{
  "warmup_steps": 493,
  "schedule": "wsd",
  "final_lr_fraction": 0.0
}
MLP neurons of a small language model. Each row is named by its layer, matrix (up: input weights; down: output weights) and neuron, and shows model dimensions 64-255. Each number is 500 + 40 x the weight over its row's rms, rounded and kept within 0 to 999. Numbers have three digits each.
After each neuron's rows, "fires in" lists the words (lower case) most often at its 100 highest values on Wikipedia text that the model never trained on; "fires on" lists the tokens most often at its 100 highest values on Wikipedia text that the model never trained on.

L4.up414:516448483485486531520535499518483530510468502480543532496559474526447508498526593512485424475533507521552457454441560520538545512489508485474482526448426494537506537551484489517512514473580514487519505470530429466508527510554528432426468558517608509522484473560490465497539537533492513541514479456501495567560488532552494408512482497502523467519502510538441466538513437462479486531549509441419462453532590477565526464450480543517466499535485548505558533575476529469506462474520458552467449496459510609517505491515437512510543498501572552465523488512574535472499490510515557484
L4.down414:493498600448492447492548524524499448494496474435497485421488482500486507492500614496464518564486517469389478599566584568508488552481418411451507476516503492478404464489469524475536492455486503507493550511525371495543489508484477456479475522539558477504486510427429508486490468512509525477472535502517427535504568540509513511460504503502432601469520569536467505508475460522518446542458532512539531565473526471481486524493508508489559528525508529461510508452559592510501478590506438557538454520523440502475477498473538557472522498583508520439531555484487528552531512479588514609
fires in: "its", "his", "there", "he", "census", "it"
fires on: " its", " His", " he", " there", "There"

L2.up513:462511541508443529499485542498518507450523539547511460532478540459438559459430516469481520508474541510565479485545483560490439496394518468512490485522512450578457522567505533522461513505511520496591467455575422539514527447509481517365456496516511603561523516476490539540427495469484487551543451515461421421554520487533439451488462474530443482516400494524476454503540474536490483450421460443504452498518504564535499452508471418461532454487539523551536488548441533513540519564518531465454549429491470446524504511539462515531582469499466542506449424546531546494489505449501450544
L2.down513:533502485468543469515531489476438609510458549471425469469548498536490439522487539450450481497539435452544532515577431491471468505555457533494496470478543495455616489484454454491502483544445553534429503496459491397509542575517432525562528502516483453553477502510509461498558502462515474479487586491517504508510528455527517555502514542466478588474546459471480548479462440529434525537476499482505468504518516521518526574506466496544529536535533487474470525506448441532446518574557462602576509525464449567416460600532512533481401483487567489449583505427515452498473571548495537549
fires in: "second", "mother", "5", "a", "6", "third"
fires on: " second", " mother", " 5", " A", " 6", " third"

L2.up1508:492443460427521523497507502563485533517545498536410443491481520544603473448437497547540475462503491535500538506510475531534509478498545487565453509493521522505448541476421492477510463460520543479488457494534529491479442551534563533590588495540404470552500496515498608481478519550502476535504486465458444540448460454504527523515523473434511461498492464502520518542475562570439448494505529570458476464488506525483483483477449555503421469429565469486470409498442574455568509498483581506458500520479497460556469514595494583480524500446457510477472598437508485479478416485457487534
L2.down1508:519519497557439480608513508407462508562460495382446504471513517482435518494518515559524458580478565445452511530529454527497492439483540567432437503491474494465562445587555448500496519529524492541502469500467467484485528487449528484429526511542539510484544539445532454499461510491558518447446549540491497451507483508518479497444506538547444536524522523492446492471528512495572505510450428466484534563482452461511482516550488507502658573502523485504498490506538434480496521454440519482539563484511486544541542518509494435592493481534439440485439411549526471442437519524542495504
fires in: "and"
fires on: " and"

L7.up188:454459463500488484505491513591488454516431503525527579509543537492540523443514529480497541510589544560516519533457503523523583525551473557465375505461474559463502548561502475471489490513457436543492489537531516491449487447492445472499505505497459545505565505536476570458489501557500591537550468556434486396478521505546521488507549466532430510509463490497519491524509547526578438397513540493447435508445502512558456412565502505525555466506510473492481561537495527459554504506548455535495468498502457530482489554408478511461493505480464480472462546456478539490536435474538533510
L7.down188:481476542501539559569499502507549579503551502454510433490531500477479492472478454489462546498503465553422548478469433451493454547526516477451601514509595444534514479473498509477495505545454508454557515554503457389450482606517536389498487516474524501507467501452488544503488507454419498557435582470496463519459510526459495539433464494482525489508577516472485494459456516547493483590484440507528539545548520477548460503463478524449483486492504460464480486452434470534492523417526530556515543521542456517557547452447543512445494474546481493480542562503556457531528482545467480435
fires in: "s"
fires on: "'s"

L2.up1470:485527480469485455438522547444490553585528491454496484501457472547478500482481460514449501519451554533533532535426557605535525512562487510479550497504495453521464496539464455455499517535551455516489486450520478516524481482568484508522510485482536469573495526511509501558476585534526477501527544566529434484467560438483479535472527524465472517470551548462513498494513509548486473539561501510533518470509552502455558515521481533532534487472503449521420479471495542495567419502521512454582467513534512551587504431519519515382527482452506461515420567520552534496414445477480475476
L2.down1470:529476589544496536530515486433433458447494487471467458477582517506549510458519570526521514498509527475400486460554481497483493570462604548480504530587552490481560547469513479474558494520501517476529547509455486510457469493426491517493530503540525435504546563537550632538497480513558573412473558516476558495471540451508400465480470543521425402443500461508542494530474569460621466511382426460500528459494512462488515462572542526448481553485503545487486471492558517525449556434476480403451485492452487495460462552521547541498497452483464453488453501507507460499513535509508533522
fires in: "would", "or", "and", "near", "outside"
fires on: " would", " or", " and", " near", " outside"

L7.up625:499496560526509534481528575558495494539508505469507527454516501453527461579425451509465486458454447502543547498444482469408496538492516482527452472478486485583426511466560529480495513514528500503506489459540455458564451524469552491479525512522502509514512529524479550510491580477506393499464499445459560558504558486442555490494531529450555511558484494564431533486537451553456503491494519542460442505521531526556495570529447429529549477472526461472534554496506537476442390419454543529555577501489523464504518489463481457464451505464507580552427539468495602559550450508488515497
L7.down625:532504502510477573494549500500519459473508454525513503491485483517462511466488466489523450534510481532477433476576520458511438542472493427421511519509535506495537531494472506532442504477522440503474526521513526460460516514485496544553468437542495545501487481506527523525481475612535450502592472473519572443533525495592545530540434458506429530566486529429510594495547548448545515432514530471546475488510507462479505463511514586511474484468505505457594458553526510528481505519538451503502456457504502436434475431499526562491431462492439528472512467528444494475481409472569530520
fires in: "of", "the", "than"
fires on: " of", " the", " than", " T", " S"

L2.up901:515470425568511496584432565473423484499537508561491468505547416526477516542488495511523472484476561540484444495525503524467570514498443512503509471516537441494607463644504427438502594517526528435529497524537535520517556496549495499476509540516545557472472527469528418486497541468489486480509511540486476550525450469518512478529500487441559540412490488465449456500574520442441529464496453475498468438484419493520519528376489463560520480556486464521438478488550467536531507466599491529494468471552553436479491430551517517526468496518551453527504558520546537495547525473511446519
L2.down901:440509453460504548468494515533481484461457456493440474480508545501618486488494517424508507458542509543428537530491490499538461452492531498564488514488503533494406568399515555548525567479490494552557500445483445544553490482515566491513472478482470495461514476610471511462530553511536549509491459486465457524435519524514521511453504535519496555495528508509480533522505512504524566452498482506515528576469539494484504471502505517466471475522483573526554542551519534522410538438541539449521542530520455540519532481487536444493425514467523520483531570537471417501471433530440534515
fires in: "used", "common", "seen", "peerage", "identified"
fires on: " used", " common", " seen", "Pe", " identified", " popular"

L4.up627:591562467490432490530421521513558493519514579463603513513432473473423526525483538563490476465540472469522532515471535543502492527492492538475513525535513484514476509536486592552498557467470474463478575505545434504528453535584496462598464483506484492527457471525415513529461524516444498527465518481477414529498513498491450501522554465492510478484497538489447477480511484503500562505433453486541444478561547528485502587510466486542567484533503471518586496514471493476529445585520412461518548509526520462541461486535480437502548529535461467506477481535530485500514460468526524523
L4.down627:470461471356505524444573567532487466536457418482447516542550493539548541483542568472538519514530484424488493577558506587495546432514524444498552510504481467498474498456491476515487532586503536543524484554455502490458554529567495506537484441600469477519516510514510484471561495456408558544588459459528529462501551493519448481465484476404493418488489433511470506589523523485511510565457518516509499538467454482510403430491507509486519531496521534513449493490472498466454447555553488465517467450539537501442514516501496509515475483488420470522517505505487432450543530489528454553
fires in: "for", "were", "he", "been", "well"
fires on: " for", " were", " He", " been", " well"

L7.up1184:474440515555543525482503530497544466454517477445573525500442535504546494455493544495482503489489547481455447482389489430513565537477583465533506429475539503482403489433527504464421460502449462500481504497537471480478496464568531558407585512466457492550521534470513529581463499504502474458474563497504469473452541497429515440529517489516506493491497587489511571496525513524507387522456490451447522504539503474556522507603644462523535451364534473517453496463529539533531465461455558563561535531455502514574457509485519497488507522490493510537446555500494472469492446498467540460
L7.down1184:525499495562434447557485510403487512565443503446458527480464455498450570525442494447574463492479428551533469525462500535482484514464461449391490483562467473531512502549521517442454534523500533486502487488493591484514555433557506393473445521522520566572479539478559480459506469455519471472511458486464462485517492543537470518518503501487431493501424474511481493463502498520556558549535500552471558532469490528497499570451559554513518490523552475491516528534496491487463524522598482523526557529546563519434499505541492467501464495479474488486532406497515605499510518512471501588
fires in: "and"
fires on: " and", "es", "b"

L2.up1521:523508566489462515534501517532499517493473472464616528567489495548473496503476492516525379463441434503494550481399530509510493540506458492504454520451541548624492524550539508431477501541492371508536469465565472487478542489503556436519470483478423525526582562469527427495526533553611508481464491406458445538518484539482555535400531483526571440522500505540514505490520518579492551523539446489457448499502511512468477582544463486533567472424521494485467433384484456544586545493455504482519519476459526511517506550545471543468536530526430486535541464496493530528550481511493563532
L2.down1521:579583493451472474395471493485484471543502519462445481417517410569587424508540445561459473583527539479491503570527567461468551499477466506469535497488548545528510484431524474529534523517533469534462415493460436546462503492507502460540463514528476511507499458493503514449494470540469528455515457545450482486464532523532486520483458587481459457486479524453501548518494473487558539715439475457477476526499464505495516506456485471446507525579523503499622505530550583517442442557507513440533466505545502526491453461539525471460470515474534501517470461524481554514532551485540510517
fires in: "to", "been", "be", "were", "people"
fires on: " to", " been", " be", " were", " people"

L2.up1357:510444543495536479482479523573494505553445589512537498449466454434559501497462531498420471459534443455424448518441469524540499524457501491452503522458475487566554561491495458526532511481550497505481478449494539556522491481525572589534434494483463483548517466544497506485514515536397522480493500489485528530489523489534574478479524428490512537511436531456498454502438481508462416531540522563522469487589526460542503436582500453397407505498504523476550502535490480531539490480543521509526484575430453505478514464513553547444517526484548504522499547479471485484488471521498473506
L2.down1357:454518506503508545495549506486484482490575505527445526535485516505433522508517466470433607495522483513507474585498460447449518531469503536479511496479450437535445478476436558424405475456460537488471517557477461484541548505500479472476490548413570507537467495467482548482489479548508472496455499462584507514479439522516412528535453507503432506475503487509500498523516405536519472516531477575517540533468499505468485520413493478555487518536447427404464445495445524444484539503493546460510487555624489505534489523447535583515555478506513485442437509434493500522519521517481547454
fires in: "charles", "james", "thomas", "george", "united"
fires on: " Charles", " James", " Thomas", " George", " United", " John"

L4.up1164:531452607531442379456442571488452537514562574483551561531516467524492478517507582477390474535473478522550499480482562508520474563489520494548455479478446509405565512539464543461490507620519512513552554520514439495418512505441491544535460569538550631523517483543568507455452597491544481513431548506520559492509455448514436545474476525468494484561494488497546528577464560482496462553472488478487452488521553521547508396471479507500511482519486485484483552467511413549518515550553482558498468512496483527530477459469516449586501455513500535507519476450489517516519521517485484511
L4.down1164:521451460530432506532496496552459494497562592416492522479490530514511555530478500529508550560490496443428542501481567487540452509496492500513469485492465468476479523472430561481493476497535496585492576418515491520502533538498483521535487487499539453519490474470497568437491497510526524451446491546536444482475505504501521513443462525439516528538514467478425478520530463523516505522537507546490578510497488484561480474546523546462494479532542597460487476567540473533450508526456487494482553503554491519408500420433550500518586498461499516512626425509478525533509610448533464507
fires in: "there", "c", "they", "his", "have", "it"
fires on: " there", " c", "There", " There"

L2.up546:518504492509525447547525500518463513523468530449486564550517484581561477512472545440418544457481473487505471536512500525559489518482490510544496519567476547495475526535513466480502477506524484534491529523539462513594551473550588435461501506493490501486519456562504485554443596586535459470499461489505500470552491456508489562547564467518393481606504559482525470560494525501437499493485547523517471505497493483526450498481453469541428505526525425500511479518535575479487512519536582502603535502496459492533435499390521544487482542514536526531493476452476539456452499502464495570
L2.down546:483538492543427503522490566482519505535493537510479509470491428498460531557475480587495454490451513505526501509453528472471479456511618595455473486532564508419502514491454518461499458544464514514508521514450462524530475519423490523563467463488504539548470558482571489481500400526556518467421575481571482568500499472472464432451473526466528564465473553496510541511510465538498474535506418500522551512486572495485481546434463503562521511481493535504431495479457433517563566534554495533417472517512528537505492496496489525525503459479477461412489440496516486513468557452524515447
fires in: "days", "hours", "vietnam", "long"
fires on: " days", " hours", "H", " Vietnam", " Long"

L2.up1397:505512480461453537539590590611470516601420524526545536498530496570466482509513540488450496423549549482495507497500500530534494524487475531523439508453478573632499515536485503481538466517594473543480532445501531519523523532520530522500513475460547477495468533491466574420494540470415522518401541513493521472527500499499553427573565526473457410527460529574454514519465494449550499521486573516488492510452574502443502535469448499534480465562505520517504537512537523512525510517545431489506481427484510488478514541493493473536548541484456540420451489447544531414520515438576558534
L2.down1397:504515480560522529491536459462497508480567492531423605493507468569419456486469521491473508590537514474403459508540586453564448533503527478463465451470578509531496550517484498443560457529417510446486548515543558481507494475530467399440507523455554463501510528482495562459465416527495530492547543518505495514456541543512430509466510493524479559542486512513511533494490488534457428437425481472546526611486479502543462463507438529502459518583506550503430497566491586491411479572518484550413484435505457489574514470443587488464485523475470517493516469518509497556483444543487557501
fires in: "s"
fires on: "'s"